config = dict(
    activation='relu',
    positions='learned',
    qk_norm=True,
    attn_scale=0.125,
    bias='all',
    init='uniform',
    init_std_o=0.0242,
    init_std_up=0.0279,
    lr_mult_qkv=0.5,
    beta1=0.95,
    decay_shape='sqrt',
    final_lr_fraction=0.1,
    seq_len=2048,
    doc_mask=False,
    dataset='wikipedia_en',
)
MLP neurons of a small language model. Each row is named by its layer, matrix (up: input weights) and neuron, and shows model dimensions 384-575. Each number is 128 + 32 x the weight over its row's rms, rounded and kept within 0 to 255. Numbers have three digits each.
A block is one neuron, or neurons of one layer that tend to fire together. Before each block is what it responds to, as a language model described it from the Wikipedia text at the highest values.

Verb-expecting function words. Function words that must be followed by a bare verb, like "to" after hope, attempt, decision, or "be" after can, plus modals and auxiliaries.
L5.up583:107076161094125101103120145097119128084116126130128110111144147152102084154168096101144115117118099114122107087134138137104119172132082118175137067171133126153098182144154093164142098158099153122107165145131137181068140107157153106095084142117129105129089076110087119112215097136113138133168104124147115117142134135184135118099125119129097135097118125204133175167152059118096162158161084109146204154196135096091106121141156188087125107162191134101087089153150111103170119079133128115135138105164197098128127128148178149154101075113134123148144115150141114167108066147107123055
L5.up826:150104118110144151093098121185099145086181119122140107057159157104107110089130134074115087186146089112064148078120131175137065092129102100118157083107175170127102151084122121128117104163038125144078148136095114170144163117105144149141139135107089107112128044099090133091118111198120164107095098166128132124134115097125122147111119079091120138111146123175128163171149152122139071185159113185178099145152164156129145210121097188069104123158150125149162060177141190141142116076113150103149060133112155173119119141152184134150141157095150207124091100097151130122141166203159129098
L5.up1448:110134134134143094091117088171088132179141131105117060140082176158100142123118135099131091127138109137091193135148119163054129096123196104100151113099172064168168154111186124161141132133105148120177121152097179179052121089159141146127102182150148130170138119133092083088151135129116123108136179100117130142156191120052095169111032116142107190099108045148143102142129136137093119130118121097184112165143177114112111094134107162115111116145102147130142148118128175089162106128136123075098070114163122158091084090126166155142147099069156128162131080057135093107172135088097115114
L5.up1478:095160115122100115086113164067173128111158182128157193110157130147146117126186157088152128145111179107149120095100146151092114117152165116136160133074153135093173160135136108119079112123159133133150122182106133119153143109121138109179114166100087101103111106194119109144089113116113128131158040190112123138178154070102137131131052111129123085108127058169107120098101182118158160147083131093080147132099093193106086133173054140074146093159140165159176147115146125142115092124070129125147120104092162142120165139083147072145133093117119111124130124189121100158155053113098197151
L5.up1532:125147131138142164097134106106118149077127171125148139118151131158096160108069110106168141149189141085130112185113089145109158126111162090148121128176178079142106155102145156179162159077156147182141109122128105170138147123120107148133139129115110186100115138126108116066146095120077094149177101116083117152159116157080143168144138094090116171115139122124152147134133144170197184134065082156166124119144111101111097153135104132069096082080168127143084093088145106113163140121099129186134107117138199163207135122190160172130134138110139230175150128159108040119172068182120165080
L5.up1843:173116115112142141083207087118101115065127172149107101139101114124134136113148065111124104146087080105145109116129121117095088140115109098166162149175205125130104119138059124131113173162174109141143122091070143063123138075115115091134046077134089184078148097118159084116094170134037066121142098158123130109057162124169154138140091110079131185113107168106122133167081097128154155066175148151174127147138121133136134073123087126115069170155175139165125135152142166123143166163134126121118139103185125089114100157122163104103071169077152111087122093156120098116140079154126138099
L5.up1992:196099149129120134063121111112109117069133195175180157160144084152139105125111156111184169122128134156162144111158093158142135126091161107125161168143121177165115147140112149132126161153130114148145147116105053142096133151076131135163070213163134142063120174111116122153163187156109131081133204126153103154094069121160060102116046085149089141130095143155144153145104121131154181199194146106110167174126087197065198110172207141181107166122218155115143064146098138157133098132122125106114126091146107085158173087105101117170133156200155159168128117129119133154084153126147119070
L5.up2072:124117101086060104130073097139168125071137140124188151173120146074132153135109119151146181087131076098114100126108124107112163117139073159139156108104158125096163190093188055184107175147158108183113161126147111126119086128140088120142148159079163118103140088133088100120117157202120133116127183192175068095108130102110127041152109118118092204148136102133165090132140078160142138116122159089109150152125072125085115157092137113128111133176102212131112162168130127130117116124137153167103134118137123058159087062142188145138151140085167168117139100130151112166130139159150170089

Mid-name word pieces. Fires on the second piece inside compound proper names, mostly the hyphen or capital after a prefix, as in Al-Nassr, DiVincenzo, DeRidder, McManus.
L3.up323:142098113153172133187138159166120095202116149131068158141121106127094129156115109126073173140134120157166153134120120141091125170158093138159166104142068100103165105192066134139118210120100168160060103165123169125152124160103060169185117151133102138140128154057111115149222130087068133128142127116159141129121131125115099119094154110158144112066100157094107091181142132098084109107162149156113109129143091131133096076131123122137113140100170106191127162074089108107187149145158155102129151077066135168090157184155141176138154135172182132128068074102178188155097145150128125118
L3.up351:139084140114117079094100141101136121121126170194123135079140114165086097130139144173099093118125075133145098096133106146167179119091098143132121104110141093116180137171054139118135123098039126159155129141157121136135123117108073158132112184085077158097186127087150112150238081103062163129141159090160090146158139122130158153091162148142129104151139084135109123156117145111059176117117158174119152139167175092108092139134096137167105117105103102149111141142115132089140140167137090096136066097102144164105130094190127129104093110101174146096101086161131132160122108132119107127

Pre-verb infinitive/modal slot. Function words right before a main verb, like infinitival to, modals, and not, as in first organization to air, would be, did not mix.
L3.up1738:097105188062128147074108170094135185080127192128181123135110129188128139103129180079138042136138142203074176152101128116157109080166186134131137165160062121132136058104125149122164141172054087171160136201106135145123133095103094173150092138151109092098116147056159144092126143140152124123033131115127101133213179099126154137122124124109080148135139125103075178158115115128137143164135053121133153159117138209116119145106065163139107083151132153097098093097117117169092136103096105173113138096143133173125149104160135185116141154180134123150126078069165158105080162127128130115
L3.up2005:107125167116143145137156175143105144049156119143150167217134146109131108095172147113137094161118131113167153137182150128116110150128152138100148148095112138105121098119134081112102092235138121163079139176138118097131110146085100137110107090087078137118139129138162112121127089131122157079172114144120172112074155143095127114146123152101109192106211127167142201153042118176141108136130167110143151101096180162138097162159114186072104164143165153091136162104113116103139175207124148165147142127122149163141112123094113138078102103175127086153151158110138125115045115146125093118

Foreign proper-name fragments. Word pieces inside non-English proper names, especially right after articles like La or de, as in La Comp(agnie), Rio Grande do Nor(te), María de Men(doza).
L5.up151:120121077094157167098104189117140111106125123139124154125161106154151125148108102114100130128173089139126105125108108126097140097078105131110112103188178125083118087146086150063104100183115147072172118168096093128179154133110068149090084128129131110087132160146110089068082138195189111152178122182094155173124140132133138104147135095084152198105104130141133114156106159174084120088093102113110138152116112128110108168173115112126165123158136166132070161142125086149163161135061177098131088164139145115183108149109199122146162178134217104107144154152110105151121135123120182148
L5.up422:155143076075165149152087136126144089147191135123077073144159115148114050136159132095095140090208113213136070118143058106138102151171205106118119176116114160102101107148158101145131118044103136130083099174094132120118113159118127158109085177192128132136160145090116183126110109143151160134116105142148135089120178158168116109089135113129114136113087103137097119154160105111068179091110131136145073134132091136127090151159117132077100178137148119107144115139106110184139158137113170168118163144180135115170160107144165205182133122159155118079076116100212114145129103127113142078
L5.up702:181100135091173132161134140151152162129084149084111065198086144079151109106132060100190116118142152128169084100097116128124167067082118198115165128151160081101116120149124164076117115084168149120176137160096061071115107101097138112100103164163147098125176173083089124130133090158160156130135148189112145120133137171139169077077118142138125127112113053140152133115137135103096152141113163132093111137090078098104161154162095102113086112102135167097077196156100140135175117108137071117077145164133139166183146140068086141153098128172127088132149078155206158147076108097089126122
L5.up817:140100119076142124129108091126133101108158101149091107163125084136144147167140090049079104153141088123091093096139130033085163147137095113140143150107101081138096091160107134113133207097117122141166089116061158122123121133133148166146144110176138116128159146075119111100155077128107178134149088103126097103160116183077158096100078143156105129179120104095172102118093076082104136058172131105148159106101086121145110129160153118190085087113129175148144128140129193173143167078121158105119111133173148186160158152160192143107139088128101117071154096197135090087104091099097141112
L5.up829:196157104136099084089095088110129147137146102093108039124062078174150115127128150068101125107128138137121109181122121112129150002223148107135112124126155124062113147182130125125175167088117132077099104109128186176095113119158161114124182092178176162087149083149082118170134094129125171130147132123125070133138138149094132147082126131141165155113136147126163129089157132164084144085138113154159174135154111127094142101158104106148189138138130188118091139161096110095136146107124096078111075112117128133130131120130112153084167127149117169118131109112125095139123081168111118103
L5.up1644:128124125158134156150104142123132142160150188142117089080145089126142184109073137107138158212154114132180080096077150099116091135146079143159110146120027182169161187131159156107164173195124125085110121105115177106149173189140126034117088134167096201145126138132109154152100139125110113132148174114120064118149119113147125124150176096147090169029197152096148164166119145125064178135149137134146163192108071127126166149124129128134113173152162187196160138138132114150157126150156108058087077091098136124133115093045122152102149112146078142099135096133108166111107145138100171206
L5.up1791:145054119167164117134115139106094121138113145113103124083111127155059145153097125142069119142119122082171140142163119054140118083127163152132182157136065098143178145167124094123182153117134117135123080148090125127123190171120122130099139144140093107106142111127089034122146141130167142117151117096174103069085129087173145108140158194133135114091166176105207121103112043186115150179119141155111200123126113100179139133170108140124178099099120132167097146108123093158176120092050116113110116143123127189112161126132169151096141132168135129130086086118087151107130139195119087107
L5.up2237:165106071146156153134107099105048179163132115147152061171144100155119121147095161120165124127107162149178132133160038137090150053129166154135150083128167136142114111082153104175179063137156123173146159100044045160129088118142155094113040152065117113155151152143137077138103172097166082101154100132134054099093054126110104083054161153096157157120103110145119127113164101122089109123183181150144164149128186064115138145165099089192102158132154136100138095144084146139061116153078148106150121151190094175152193157152120116100148136158145110131109111133126100088153087107154163127

Foreign-language name pieces. Word pieces, accented letters and particles inside non-English (mostly Romance) names and titles, e.g. México, de Menezes, Atlético de Madrid, Balázs.
L2.up929:077121146153175193119138134081112103106163147140090103151140140096131159084132126123135128123163169102126159110144041151106131102153165186121131106114105069140167149160103124101128174127145142144141121070150149105141127172097173166139109129110097088125072121122097135101114133117186189161143197127166124122110113147070145119111116182123155182088130098082079145116161044149117169114143156131117079146134143147130119104134118064116153133101155089120120113125077105187181153090105145145160077150084119126172132183128134105137166135142180187156106121123125115152105083152112151162
L2.up1038:074180157106160136148171137125163102131200182119139156106068189118141109111143155100141095095099159140124149093143076194149140156170100145164166159103125131101138099142144154110129129071116102109169146073153109118121164105167072151147108153149084123178157156041124086080163064105161114151103204171084176071174137178092155128107126181104148153157144080132103149130166081127126172119151140128182151149103115136093156102109109144158149146171121140107148166142081131179135182117086099130108125120045187117094101088102158172106165155137111110114130106132159164136121175141067110058
L2.up1082:093107164206188143113158138095102084151150160148118095163098096131153105114123083075151207113124153088184111103172072145087183079125113143101102144166065129128150144114111148136123163074097115106142148137082082099182105097121083122183154196169144063092105121167153170114131146130154200177096181155181140168112155114116117088041146145110179141094137109140111106123081139222141117124109117127134150084115138137167196120155098139142133124123091075134110144139104125151152167128106206124134121130137151134183099138101137088082161121102162122110123074064177106108132151162083114109
L2.up1720:137104124084183151155136183137147129092135166139146070167096067153155057106121098141160129115145147073197116129098143141128151089111138148096160133152154103088147096167101115087148120110192087152117086140104143121154104085121149110182117090105109071159115154113138138181144128147183170141165166152136186174178132151159102131065141179135113185126080099135028097139109072099078156141143137117135160162136056165043145122171079156095109106097111119095116153182126129184117153092132165132081141147116157127174172162089118110091145126141215134155148153138165136159110052162106127131

Infinitive "to" marker. The word to right before a verb after tried, attempt, managed or designed, plus modals such as would, must, could, and name pieces like To-unkara.
L2.up97:159035158142114069097110141121133183080135143180099136112084149132098119109146103065187124166142101156092150140068133179159079051142104118121185192129112093162121177047116132115126178199150134125137171129157154154174135104136093134158116141102137158107148127110095095112072170107132119126126115139162167174113101122162107135143111135108116083114171091143146103119140146147145132142164102097173099163198158156120072162119101191095169110126131152151207143106140192132144152104112119156157049168118110144087148130137130140112100123156082131113136133152141151098107143091112119051
L2.up705:137174166140153120155130105151168113133182125155103152149110155126110077068136117130117086121153113135088201140139072121129104075116091145146154182142152092153132139176083149121107150166136106141136139139139081135096080175081134167090162115151056102111154116098099138134130132124131154100118148144130202114115136113141148116151080166094142117110139160116168162137098107132097184123181102107188098134168149139107086193141156179182117196111128161117175098121160172125116137087124093097119097159124118120116137129174150136135066096159159134100121100147110129069083130123108195105
L2.up825:125137158146092130140127186159152137144078125156137136042065103144097181087154113097132122149087143186104138170089096134163143122064142072139196172140085106143140162112085177160094115147126122114123142199151120153160125113068097103140109126111113156101116069102100221118095169170116170088091110085150151134123150135125091086134103157103136089101110130156157112166148081181147106107176113081175079183155138125104062084095109141164133099084134141115151148157130144163167157063135163156118075088143120098148113105170110157075113181122114163095091135119159176104149185173123148096
L2.up1752:131117160164125146087181106169158190144151146104121094157118157101136149121132162086146128165155118092137115104130092129084085070103026093130147124095052166200161179128085173149134117106168097125103166122126135139138120039141128067166170187131192163062106080177117177144098147132074159070178163126136138144083119160156158197163103068069167084082147132134088088140142084158151089138121119139139140172155151128104096109148136169108180165093139198114194165117142136158107117130131160123182091121160140137092084133118105186143092138134133133182135072130097109102113128127105046138